{
  "norm_eps": 1e-05,
  "qk_norm": false,
  "init_std_up": 0.0183,
  "beta1": 0.9,
  "schedule": "wsd"
}
MLP neurons of a small language model. Each row is named by its layer, matrix (gate and up: input weights) and neuron, and shows model dimensions 272-399. Each number is 128 + 32 x the weight over its row's rms, rounded and kept within 0 to 255. Numbers have three digits each. A neuron's up and down rows have the sign that makes its largest values positive.
After each neuron's rows, "fires on" lists the tokens most often at its 100 highest values on Wikipedia text that the model never trained on.

L2.gate909:123145131131141089079165099107123129129100111164142085193145182087167133101175151161148142132110135239045171147184099083108129160108166107109132177160114120087099117143085167161131129076141173082125179113117089116132147143153142122114184089141143104047175109122160099163130137102137131065081152103097125046118105116105084113136111172106110145111169128148168150079140154113114065157192
L2.up909:153065158162117139128127165130138141145144147077126113132124157087149173120158100171159116128135113158150126114174111090113113118191099121169187116145120139231074194097133088108096122138131113138182111108135119132094116129168106104104131145130090087108190115127138148029075115153058116112133106173135078145138115150083130114144112153158093068154162116122115120141147129137116114088085
fires on: "as", "ang", "h", "ib", "and"

L2.gate752:129119056176127182116128160143135118157140141159090078114152153119140140100144061141121174093133086090136161061122117147122123107128110120153212080124128103137146087129186115130122116138112135084087161101137148107075128129103122150118130176127166155140142134129080085121115138161153098128114097104104074193167117114110136104094140151139141146135114152163110074133140163173119076094119
L2.up752:099148123165148170132135154146113139123132132148133117143089142048119100114162065123161145156159170140133154098111101126071112084076119081216122100149107068101107107093135173150162148167133167125116115154145109090093155179082122169170118131143125151192117080119148089140086133099155129126093111149122096110118138080121095156082115138076160138135126108090118107135138154177131127097114
fires on: "\n", "ited", " was", " were", " managed", " 6"

L2.gate655:207146103046153108135121127117095148109102107167107136072186100181096145189073091087124133164141147074150135126099145097158142132131159124133072149115141130131087089127140060128162144140164113156132138126122117124125121127228093101106086114037159167049097104130110163172094145186135118140121127131074105129129127156128156076141104130159135139125085139144130142126106131082136138096127
L2.up655:120117103127107114116172079088106172139090133133147098078151130122097142126153134176181106128153135102129168145128142143141120167146139126160149111139129170126133115147074104115127116105153084164119123067101102158115129136162159100169133143098066142098174116097128108175075103114087116131116128115094118155197120046109136123179115101110084130184116120127090157144119131123099125122135
fires on: " in", "l", "m", " to", "ans"

L2.gate503:193132102166114137167138119102075094122172098088135085090133125181190119098074102116096092114186131103093130116161133147152142180094121106040101093123185139151114101115140070142118114114097143057161132101127170120165216138125113154142134139148140171114147071145118122133179156122123144176133151037146141096119104183152149060140096090122098107127118140153151148135116136151107098110130
L2.up503:109126087139052120233114169195145095140119125128131108144074098189125138130130116050109079106147065158095090115140145100121110136076184134133061103135081146153124169132102113178144182149150163163157160106146116130117142136141130116138176086125146127163158133104121144096155181134156102152143129159158120118093125163165139100126158088138119140124095130105167183093117149126119079170135
fires on: " and", "er", "’", "s", ",", "es"

L2.gate1431:089135160118133136099157131092134124187106098089182101133135143079092126163147096091102046098135140106169168104105151075181153107106133108177162062133117154163128177134114114163143126149129117116135138127122127133129125116080132114126169104161153043095088165100145175133141107132095131127191170166048110178099114134220174120109163192132153137119110090077121189072150134184137117131124
L2.up1431:072172133156076116130159166115110103147094126085161153115150147051155166130148123106130125159146125127133097160122084153120074119075155159117122098177191134137119091118081134087140084090091177129149126080170131099179146141140100154113168125166156091160168160173129136106156101124151114231166104171110146103130161143057154114144099139113156136084144116148108096136104164141121094107109
fires on: "\n", " to", "-", "enary"

L2.gate1655:180090140123132162100191171126099110147099132137100168107136151115134146078154100115105094119091089091101120112125122153145090110062075127128096141122125115126155128154121150084125075156082132113100112124140132157106099041109145148106158112127048081161148127078157121046114158089125157186167129119079126139140138207146172081173177107145059110157105124132113014144127116097119083133180
L2.up1655:150146149145082156084183144108111113153121170122090119088112139136142100153148140098146135107126092119122118127097116148160107096091117103160191157125093126087100142160125091138114101121093142164106093151088115151124152128199186103105155133100160124169167117105204124058106152146115194156172099103070132162165157207126112081115157103171105194056118104094145077125127110115053139122203
fires on: " ", " in", "-", "o", "ir", "."

L2.gate144:176138108103108183097120110119064061177129138125174156133116155160177094098126139109058159101136108105127192092155161134081141145117085098169128175158136098144176074168146153122150113124130189112175077131107118108115154103132130082101128132150200145120129111145086132121109114129149114142100135097059108151153152124165133094124168109142105152098115137134110087133140121118090081085114
L2.up144:178142094085092174111160053120108150108089190103173133120096133103145140103166157091153155122155133102149157125091127142093190173111110058159143116168111153110106102158102169129073143105159195152151056147077097088048183141139125119100087146112194157167106125128125128129081122103098081147093131137135083128133162121161141135142110120162143168144088066149108094204082146106117145098064
fires on: "ar", " in", "-", "c", " Run", "ark"

L2.gate1459:151164073144121184137116161129177092126103109107149098129207100122121084127141155153085094043159124107152180141125157131147141167128105099156105154122163121112151101140120073153116077123118190149131157139159224135144157149103195127119149159127143122183158162174079117131110124119168116180134142087124172156085099134155138127115122077123127096184166127087107192132126075131121147089114
L2.up1459:122208078140073175142057165121099092096145147121150080128180119118104110113162128154101136114110171086137136197131141164127124100083104131158129168161164092094148182105141119139120155152142117140136091121161189145118148165054132128124132191111165098167092119137082148131088106148145101155101126136130150115151093103125148074179134107128119121098141139110116200148063119113110165110087
fires on: "in", "at", "it", "t", "et"

L2.gate850:071217107171101165078157121136107097135116137182137118111127119138105080098149167115124141153134110155123159179114162114080100125058105113131133170152173121117139125113105158140165224120147169128097171171140091140146111155132095109133144116081162145105124128134135143142081087121133120146176131155088152146130106069130118117159171165077166162158087104177120134151168118203106125177087
L2.up850:130170117133100157142149102093180100112102156161155126090130198074099089070150150158132138146133154100079203118161106097137121101121078114115097134085103180149167045129116162148127099146152139141152106150150140141138133107124109171163127130067160101170181144137246074073136100093163151112143139147091099096094194184076158147142149086119151143133111146118084107146114194056129100171123
fires on: "\n", " |"

L2.gate1711:157108140142140205154078104156090122145129137133094143131152121121117223101095119172147134109101130106135117158100090154130138154155104102121144194104082093163094132139167065166156083091128172049136188102123074089113154134138081129152103204158121174174111088132172088139074104117091122122044157110107078204142119104179128158089136136092127099097148082113179090071114106084122161193129
L2.up1711:091067153148128151162141126165159119102118180117113128123121179145118169135168070102120124058109097083156097106100122088122104116098085149143109106114114106138165152065111191106103074112072135122147116108103135154151110131128077153109178109161103115139128122080161127095158194101125144152173119079174186092126154193090096079155159105128188127109144143166102133121166180105126101101130
fires on: " F", "g", " by", "ig", "ed", "em"

L2.gate1143:122137120064140116068190106216104140177110137107095136131138044169112142116073094191164117122132132107142085135138078080146156072100121177067125148089149108081116127207140102052128136171138068153070172097146139101144131129140090087132109064094126101093095128096123111140099103119157145140114122140137088151070137131158115122100095166137162081066144079083162110135136129119132097170161
L2.up1143:065141120168079152146140138131123099154119140138113106173138139151155113128206093131109144076069136118111142168084134105110113092154159151104181173085106145110155079103154101147198106122094148105148157138103071077226122066067104086196127132168132131112158146113117109123155165088132072172144152066138092117129121102146153147151114125129192154119111082109127136123097120134072125138148
fires on: "===", " ===", "==", "s==="

L2.gate403:112125097165104153155193149182119125205098083101099137113099122145189122119145137170103132069123126174053163138232102095107135094095137140102100148128159138127189151153105115170129128137101147180169130119200108127108121063137098088130112101155126203120194116120138107174105141104114098137113155139077159114157173130190100101153139094095091163235192098087064091082115140158146128089074
L2.up403:197174096090156124113136123128137065115123099156197128100157150192118086142092156103081193160130101124104147075136099143101131136131156189139116175109114157220110078165100157088128159134131090107091097058103142170115086120185104211083100112120098148147138155143103100094108164194127158105092165079117089184069159112136119113116137166200154141126108131147111198083120136061158111100175
fires on: ";", ":"

L2.gate540:155137099144106144075157124186116086150070106155079114143117115137102101156122167183130095090112106135123135052115110111116079104131102185103160110117123111205104126152120133187124129092153129135178059097124178128123106126134147164148122151133145201140106106131123131194116128140111148105189117139142194086182189148117103079149173091135134162154095104154095128087111063156152136120138
L2.up540:175172087081171078083154160158146084148137114126131137115130154136150110124121194144102094092136135115116169119138132110177138119143129192107070152097180140185115090168127100176116117125071174100105123102147103136076092114158107106122131175191144141162091093157098197169120175230177169159129133074113164131106118134118164116103155146156116084135162128152165143133117153108120174139066
fires on: " /", "-", "/", ";", " -", "==="

L2.gate627:133107109111114187169055154083069108125099106042133114103147070155159133058104096118139109090147144143160179153105130179125116132128133149135162133168115175071148098117114082115128134082112123104157161109131164143187123117175131124098116080158139062145197138132132094158121119126141129120151151151070079127174111096164128116202112119149074122145115122123085108115139170075121181117161
L2.up627:171157110087118114107152126173149143168114138104130237148089124140156096154145147131096187147153087061164082139136146109169098109112051085090104080141172180135153116087123145112158139089080088140129155119104157141150163116155103130119122147097131139157053065147098158148109153150147105128162099073076134091122100206144168112136095119168124158114082194156128097107120118117146151171108
fires on: "ing", "is", "s", "al", "ant", "es"

L2.gate814:102099135126144101151092105135140152058119166143173095148101231065107151086186125189168124114117135127059146083065055134069126132126144156135107104109094112115089133087130179195148134150136128162083095179185090054138167148086101111139226182192126169152124099090126141189108150076130131094072141129110076122149117143132120084106146152090164151128094068064089172121090152186156141134113
L2.up814:175135170133149142130126094088142057142116169151138140182123058104145095122119105065111057147123132119107153096071123150114126110158114143147144143087110111174128152101154119170120153188134119131041100105091119125136103083052209164127106136119129119112141150130085179102102136083117150095135138113099127101151103151140145117178090152130139155153105127160114130112105103100096107192124
fires on: " would", "ons", "vens", "os", "on"

L2.gate360:158127080105105113096131121114151115136144144159142130137107101173105151095087081187126138108165172148145134144105153161129161130204138091112133132093094092121096094123176118119123081099208087080110138131131204137091133129132096141090153143087096138108094196150159163115112096174178135134184112179144120109117104105131178132114131148110134084103091152126154129092126161122120168188131
L2.up360:158086122141156155142117128096139087095146199112165189185171130085233092140078119152083161138149161098139054189088137099137143159101080159103098102112110125168079146128137147150118104171157127124081136110113140131098151102112152163104112108072144124139141134123117141086144149161149164163143149097072144044109095104095136148111161156083138179132108144123152111124131152137121142125158
fires on: "ing", "ain", "is", "ai"

L2.gate279:114070100087114137140193068174136137127100087141148107107096119191143054114178116146104078138131113165128147088223109115093042144091154158161076187121121066133094190178072164099121159090149113101103151069175160116053145096141129089139139033181057102197136133152091118108144118119145109136138138184149136137078111139165063151108102111107134088143164122105070046120102167150146138127121
L2.up279:148100107085182069097161127109180121140147140112129112154107231147099112093171163192128057168123082123098118093166154153139088197093091130110112116091136136122168155169096126150129101113082101112108101177176116156141137111158154119127093093124134071135172135179108147133124091136126202102140103138087164126133087119121134124161117101122136133119045153115121076155175145157140204086153
fires on: ";", ");", " (born"

L2.gate856:155109192122197144113176098099101119149059152128107130093105133169095148103159127175172067135128121148131140078097128105103100136108149164145151102130128124130090139125095202079102156114110141115168103138136135126108114113130113159143174120172063080173152135118132166145086046099149141161151117139170187164132119118106074096155121132134130127131204116129082076152172124134156112127018
L2.up856:132113105115083116154133111090139102134087148180193097088101148208135126131078093162102138122133084119146093087146143114087150104129144146163102093151095126089153090120134147120145152128153073145090069105063193155171096098152125148151168223126101172180075089129168182133157134090160136163128142161174108176153157083151129078158184181140156214140099115096099090161113137113149092113078
fires on: ";", "\n"

L2.gate841:129132167115129157109098055169058147121129139126100197131074097094111087143157110124117095132047105143085115163099162093133158179098086130122146123122105122117141123136073069151174057114120086145094143164159138069163125104110152169121081182149115183122178173093136117142111119050104191123132162080092143147086100155112082120141170100137177095090173086158121121093096176163150062107165
L2.up841:176147150105098127167034150160157103128157160161107144143111116111183140154157165194180049136126115078135198071148114123116113070102057166119115033134106065149099094150150144143054151098126175169172093124101114158113093174176176114128188137123112139125079107132174099118085193133192118120112164151075163074102123135175126098180125144113116147085124138132132127093142146141135128111085
fires on: " ", "-", "or", " |"

L2.gate1149:128121124141177172111186152089124110118139113062113100119139134124130141214154140158095111133157165123141114118137096055144142106107097106123118095169199144124102172135164147110117107122119112080106176080180159151117135076113091103156095125135075078123167151078149162167143076151129092109157171152138197118048190144044116083048121095095077094146163160098156078080147138133157148108134
L2.up1149:136105145121151168119152117100093183120089163157117115228110143122136141110167129126124184130075142203119179145085144134130094118118092159161145103147148113134156160061118188174103130149161139116116144126063066094103184126140121120138083169147094139153101162113144113099144100131159151153112185199129178154162138079162132131137155134097093118192214154097070119101115118137171082137100
fires on: " was", " =", " is", " born"

L2.gate1703:069194137104086090164130122094126066184160122144124122159093129097116129092127177150131152110107108166108121217096161147172113105090134132173143120145115112125078075134142111134130138112180179136155174112108121142138119146119139147155113174124119124104093106113081136143077132128052081138156164184127070144102104063115134132115143103125158149173197129110172170154167111153145135093174
L2.up1703:201128121148167178085102154117121138066080141133094125104125165151181136144132203155150113131095138144086121128145148126189106088160121147124145118133144150108140147128147139196127104074115101153082091092102134157162096139138167100119147155116124134079165173108172163132113144075094136134097134138090189141118064170121119144146194150191122176140115165112143101119160125152141172116097
fires on: " and", " although", " as", ",", " though", " while"